config.yaml
num_hidden_layers: 13
head_dim: 64
intermediate_size: 640
hidden_act: "gelu"
norm: "layernorm"
attn_scale: 0.136
tie_word_embeddings: true
learning_rate: 0.0024
schedule: "wsd"
decay_shape: "linear"
train_tokens: 141100000
MLP neurons of a small language model. Each row is named by its layer, matrix (up: input weights) and neuron, and shows model dimensions 0-159. Each number is 500 + 40 x the weight over its row's rms, rounded and kept within 0 to 999. Numbers have three digits each.
After each neuron's rows, "fires after" lists the tokens most often just before its 100 highest values on Wikipedia text that the model never trained on. A number after a token or word is its count.

L9.up171:461512519524433526542425510488491474457513391545476520529543484522498517457519499473483535502529532435544491480520514496588487565518455482478513547523434502521431509489482562543541493530578457516472466447574411478506415531555470453532496459464498502425516558467558406476473501540552418533556441529501481539547463492523552515507522585449462477482478537475375509467548482505516454520530489529467475484510485494542530563515488578430492545503468532473511536505503497556510484506550498
fires after: "|" 45, "\n" 16, "\n\n" 6, " 1" 4, "=" 4

L10.up366:456479464550447539551476468462562529474491447437506541527480410521499544482472401523571506525507553468497519562481450491466526481464495568502463483494484449445465459521510445557485553569518527481475502515540440547577511528446602484585496465448465496461426464487508500420512512462529516585428499545510513446504465527488482521451494510519477507545504465520471475522523547530465507505533538456533517518579526487536522447467441541459516499450417527475452510546525534578568510514541453
fires after: "=" 32, " \"" 12, "\n" 9, "\n\n" 8, " |" 7, "-" 6

L9.up334:511488451508523490499493457514587458516424451592509442545409487510495533482445490464548568423533564490475524525478529469444483518482498495511482462426540443461565428473446432565487542617525525496516477491498558496469530456447576397575531518503448433489469561508486528466461525594519514492495475492541590533538490529496451468481525470483513484517484460523538461526483510534537495452457522536532513439525521517514507480497455530550462549502440461519482544534503526506501519471458458
fires after: ")" 41, "\"" 28, "]" 6, " images" 5, "\n\n" 5

L9.up477:446466523501424572502432476468517472499511479557469476462540509517527476511467465490513507530547486462519505475512533491545525481471476491469514542508442542493564424576502536487512509547580473497545471454530398509522520571543490499535541409521426498438480541508545436486519529546513522470545512555457533501466472572451537498493558544464499575471468497513405518533513481543438598496520461503456520525516520490478527529468435478521520443505370549526446542438501525560561493465522482
fires after: " was" 35, "," 13, "|" 13, " is" 10

L7.up159:511452468508540454464463409436471514482477563478518510453533488516474514536512511494452565521495512503480505535487498531460565534502487495504501450512449521503586518497487558471531482483519548465553540428548564546483636496515526494461393451381476488528464459542537570526422551445417470502485529514495504496530472546523480557493493464581526487524453504500487493495543540549507535488555555457484477459452459490517468416507560542463463488550458486491513571446504475516549482438494483
fires after: "\n\n" 91, "-" 5

L4.up32:523486521471548465471485467565501526490509529481508469464525445506531515492463431477527505426488475435474461513497484502591504417497468529515497544505483565512514471580516508445481532592501444453516540486596508441424511534596615538468498480486477428534487471541473548500448500583482496522507520461497458553547394514504469514481492508480532561549505488491521471442527527541419540546522484418474513482524449465498553434541509516474475513459443493490481453549478552543507550437525510
fires after: "=" 25, "\n\n" 21, "″" 10, " (" 5, "°" 5, " the" 4

L10.up589:468522517567419458482504507421472533547428467545502426512421467502561500569496489477496496453510487505539437505499461541533485514450450548562467539555500474603520479533503437523488478449516492442516509467461582485500481546485563480552504482484522482547491537489448506408452467505548494518505491495579494435529497520506451539470532535445514538428558515519507446515498499486482479465539464510448564482571521422489573507476493464534472537518462517548481519510520485616483549529591451
fires after: " the" 30, " The" 12, " This" 5, " a" 5, "The" 4, " this" 4

L5.up368:483478502559438486410557513517541462476482493527515575483464553487451509470520511547434599587488530522522472507561478469438480521539495511485535500509493498462528456535531483439535439503450457466574515450535477440576453497567497527514446591463476532538516505533499471454551483475495435464494492512554474528477531509474486541543390478483427507491462516552462583518513476506487497472493505508505495527500452500527483504413547539510531608539464513433524472489556461484467409559519531
fires after: " F" 17, " D" 15, " O" 6, " T" 6, " J" 6, " G" 6

L10.up76:499506499522467484545468470547431526580497497444547394402490505473483485544505525434531474505536462404529445497479475475408544486477468484589495459519492468459540511497528479542572525501508489509550516526470483514476531480480563511580536441494516509472481546524531516489580419550479538472493535541547509452585484501417496497484508487529466505489514531484499503502431485476452534484506456465480515472534516466439539505451453448543578534511447508595511571533572505460476572492488430
fires after: " the" 27, " in" 20, "=" 9, " a" 6, "-" 4

L9.up263:551474471508485529503526520491484497504448474535523505448516544455518475482468562422562441548442472442520464521529514491523508526441486519504458533515498527580536490465545444456419433488522491481498528493466544440520527472528441432504467514484541572550498546540515475487545427566504431524524493412454462497522407582514421544520481550498520498463548638503477521458488501537527545535507416464463502472524449516484471505482531512529474518506554520534539564536488441494570514474578485
fires after: " the" 40, " The" 7, "C" 5, "S" 4

L7.up389:479502539493504426552447487462564542486471505532531552532447541450578451520541479470496519458462499453517542530492560579426522511528467468490493456455541487481504527368492516524578500508490533547550532511479507511490546508471595485504438498482426499437495550548507477510494473499459415422491507495430556528470530486585432454479540462499515447606487464524470495480515466545553470488531537483533533423503444533556515476524518562472448501568527449536513509498523508435506478508494479
fires after: "\n\n" 36, "s" 10, "er" 5

L9.up98:450481447528521458507484477501487506486473524487519426538459476501555410565457531516523515557461456462556472400492471530549546586494526490569427518459441508532444530503447511554400542430600559430495548449471522498437458527555461510570369496452502425515443507498479571514556503487510444520539535478538508503535512511507554513505517534517510479567487517499467536507440559522473524499530477471532451508497539498494520528552484512466497497499562506514541519496533516542513552468502510
fires after: " in" 24, " November" 10, " March" 9, "," 7, "born" 5, "In" 4

L7.up36:518481478507529556551451480492520538494473485495438509490486434477458525467496435473463489533501537460442522539520459465500520548486442502450484473520601488487520426568524420529579503527551474493439501512559491504554625645522539476563514462518470490531480480451469474537477506480529537497505473504490483455536479498449512504450560501528503531404478458480485492513549537500517570477507487548441449495521494437532543494510438525463438496485454498534489539546607416504488446520536534
fires after: "-" 45, "\n" 7, " mi" 5

L5.up4:469448498574541483543520504497483477475577522537503671430517563488512525508465550538488520487456512441573476443499472528520501499460547480494518502508535512569496516507554523484524486475534501501548535485388496484499481492514583496536506489429404472553433500548551472433515495486468431467512548522440451428491427550508503537513446494528444539492513524498448523465494488540495478457503463509482503551444487506511470497438573465426474513563491552517482531449532511531533448548535538
fires after: " G" 13, " he" 11, "B" 9, " and" 7, " D" 6, " He" 6

L4.up538:545474494475485531468435427494558549442493472501560460457540471519445497494425471513473491496511472429550496548509431532520530498524551522483467504459478509461530500569452482501483520570526528485535520456558490505532500538587555525520487396466521472534448486529458539540460513527445492496512543507509481567539333545533509506481424551503539510479548524533520467403563504580406454453513496442443462489519541436467512482499531550538484465479514528507482515495506486544490478535522516
fires after: "\n\n" 20, "." 15, " \"" 13, "\n" 10, "=" 6

L5.up507:476513539495473502514440421507470553517448514535490498535423447509563491543450550533601511466515537498543511485501463576515525461550484500517421400510455541550505513514527479474517444499441524485511503522612455558471532552489623443545503419476479549539457478518492542488504486518476548475467496480435574491462468577507488399454511554499517479534504457467504514489509585489455565461491510481451515488563557536509520457512537456498485492497451515469526484479418530529502518515469490
fires after: "." 87, "\"" 9

L5.up115:467501518536478494514464476516469469525471512535506470491531508524522477447525453506577520503537531421511530503518535397538525480476506509499465430506468542558588472508512553498515519566504500483539427503526553503418558536445551477537539470408469474535400497500512521469506527540464532487459559479473562521501382495488489493467547505390483467525490534553549473595525553532463552469485528433401518515492424480533484450460512505473492520552523444517561510461482526485515481444545470
fires after: "." 38, "\n\n" 16, "=" 10, " (" 7, "\n" 6

L9.up109:550468464514445572502416435488529553564495493570482564543464561519546531495569464465502547530451519476543474584460492527435506553535487518479502483447454517469483494420563503469533516530519561478527479533546416581498479514493554443465493408487482505461446511566505514438486496518482497524512536607499500487479443488577490505424487447510489481539527477563489443525451509472491493464532572496451497469533510542515508466529564467464476512508521468377482467502454513480523489459532474
fires after: "=" 49, "|" 13, "\n\n" 12, "-" 7, " |" 6

L9.up186:549459492493481519470462534523506513491453450440482533523513558533514509503565466505456559532482493432524480553511483558482494518517515484461514544455515495590524505507467450603518482551538462453485471525531520555438487527462508422469500452459428465522510495495533471509528532565516491464525456507529532555531421625533463554534465467462551517532526442597534398455532531510494470575472503601456499496484502518502474392449502484496484448527431569504487473462503458484490485532485487
fires after: " |" 35, "|" 18, "\n" 14, ";" 7, " (" 6, "\n\n" 6

L4.up33:490500521492512493596554463513491524538523485457566426516466518519499502513479513449552513489532472501468485510507524512442500519434516495489515476508484476453449499556514527438534482484554538465469397493489533532476536536481515503487470482462481456545528521483517571528460538491491587527542590492585560530539471483442433506485443450474504556444501541475574429500543508523401555602488549527395609430484418521498512480503534505502552497457474504523500542543497517502463470474489558
fires after: "." 39, "=" 9, " =" 8, " (" 5, "s" 4

L7.up611:470478442477527538518541509487478551534437454520488561547586496494537479526529510456480501566444540440503486441462447511489519518556471449519463537486567449571549529568539489529438511612512463485503490513510489493497453515522554484458510440539483525490496569515507473495490553546474462532587491502517483457554336509465508551482574473542509524467521531473481448468512495508500484531500481593460490517477539495516557450468511525436528590468425517477495459525481472499569474526557499
fires after: "\n" 20, " re" 17, "-" 16, " pre" 4, "|" 4

L7.up543:547473488538398496485440466461561515453495455439473521514503519487539458482530446559521587525477536543464452494448505556548561539474436457493487531486441532502528499485505559511529452497485559505531599503594504508507564547476443481435483444458477533479504572542569546472481464530432558530461515546498480518490506506520442562450549521474513566526447507464456557530550569555524482414459490435490472527488514501470496490493550451453490521472488446536522485413534513536488498488548467
fires after: "-" 25, "|" 21, " |" 14, ")" 5, " the" 4, "nis" 4

L7.up178:505554511488463510457417455461474452507444495474502575476552452435532458525523503559445521490440548494480483448450514505501605477562507482471543491508447508571514500545507474442499490521590481477529454410549541536465497540579468471512469399503490505522498527539577503498454516515450528456492547502515490473519458534485520534500503448520572534540486547545441545525489509481505430523507494479508435564550512481487554489531476470440491555560454511481540474427518526488592472523585444
fires after: " the" 20, "-" 12, "|" 9, " The" 8, " an" 5, " (" 4

L5.up636:454518486506562448574512476496463526452478515436528523574491503493467440493546479441490473473451544520455528486546567519535578442498485519530434527457420480546508508465515531469536553539480569505536576505470477465483509499502521558506440511457478483465497551536533482430519494456458462501474499522507552561510521520556456468471570437461504483564497447474501525610515408566493461545559517494497525410532432499497454560538451497441525500521537409576526552509522510478461508502473484
fires after: "=" 37, "\n\n" 17, " Art" 5, " listing" 5, " =" 4

L6.up589:559506504496471500512523505462511559491511438542535486511511456506532544463496457479480454511526570451469574515545515472412483474536468529489443463412509507450572366503496526491476486499475553520482468495526530501504508530448632439548472479490526550579453530478458504475542494491458463421508491530481426535535461567477496527439511535472549445608440521524501508562503476550492504468459515483525498499527464495504445426525467589532568569515506516493471477473492496489521503436550482
fires after: "\"" 27, "." 15, "=" 8, "er" 5, "s" 4

L6.up123:523452530481512559483515539488509510508518449482466544525546493450477472500517554577463429471435551376522484557546467485515478508535545525502504532522557455501459453559529506457501518492471515523572516471460389490475457533499507457524514522426438503487494556524552496519518488523486432607557500556504484498538463590437450558497393487495400515479509532492503504509542521518492505486520476522451469545445478455473515482501502461597525470498459602516493522450555501530497486546525513
fires after: " G" 23, "." 16, " C" 10, " A" 10, " M" 7, " D" 4

L7.up450:539465519473487560487466514476555526565467481458511460474574476524460573492464455534443468442498508415471517560463527527509526498541442514508495488495517522447491431544493460585482569596520500490483515494472504453549490597489539472560531439518513544539475516467511510478516511497458459471546426477462526520500471502486558525515545496454486538515483449518542456497557468417471551513395471506501497600527539471571515437488482496508505604525479463533427474508480426537583472497483518
fires after: "\n" 71, "|" 12, "-" 6, " co" 4

L4.up224:510445524499511483480522484561491522468460509500513459477498495434550520529475456525426507529510556400512519565514461488506620471506480483452526502455464542505474533540516525499477483559535477475531506415474479514427473509514623496475404389449466484530496497549498560524527563526424524469501577498463476558484407545505519480514421456505508495493526517472564490514547540546373554527459493549488490482503447487500568426519525526492507505509525496510496526471494534454514505487552495
fires after: " (" 51, "." 16, "\n" 6, "=" 5

L9.up291:473547539518469477510501499358491468545491478531538461507444409404536397517506480496489536476494504487563483461452450489533514458569490537561439437554497478491483476509487444480521514497531510520551511475465554570469463499516515462489502551477518527563500542464420530517485484560504518480452493447443546518503486483469469425475465557548456522547527527471495438485543539500486481509528483566438572573541467476506630495542477488430493561525490506455524571486499528510467522514518509
fires after: "." 37, "=" 29, ":" 9, "\"" 9

L9.up629:565535517511492488389542424479439483525343482497497534517465443490499491500454489457601492502508540457547478513478466472472479584466496502549505457499530525535529490563508414531499505589548463504483526507500488494561487528499511456508483469509502502440430531484466444455521490548514500457546486518577589527576432515507482563515528516452500517481476538494420546503472504466514575503490511500443492519479530483503567479493459503502524535530471561505501528444466537560583560526495435
fires after: " a" 21, "=" 21, " the" 10, " in" 7, " was" 4

L9.up28:438495510534435499463505479500463514467482417506506489516471471528544539511553477487544609574532503436518501484499519471524507534485532520494518500513540535550537508504471524447546532521550465507464499406513462521490463556507467435544483389480514476522402492514503502502533507440535440494451518489552545519563468522579497506491571473436521483553461509587458467559587478437422466543482462513527485428476533579482522517407508523456491508516528431463517490490506474587521505465538465
fires after: "," 43, "\n" 20, "|" 7, "′" 5, " in" 4

L9.up211:500475510521534454496511498495543482602442537418490508517515459470502462505476457474503466446440515431501465545534594465452516513444496516500404516499557432529540487526599425512474457483547466497544479479476480516536462475518528559505488564465533526511472507506560488435501443438534510523446513516494525522526485496534479490441513501436520542478495624523493547461459484491484471576460451407480424531469506472513553538521530455522576484484455508512533535503563530584492538471568525
fires after: " the" 34, "The" 7, " The" 7, " Stan" 7, " No" 5, " Col" 4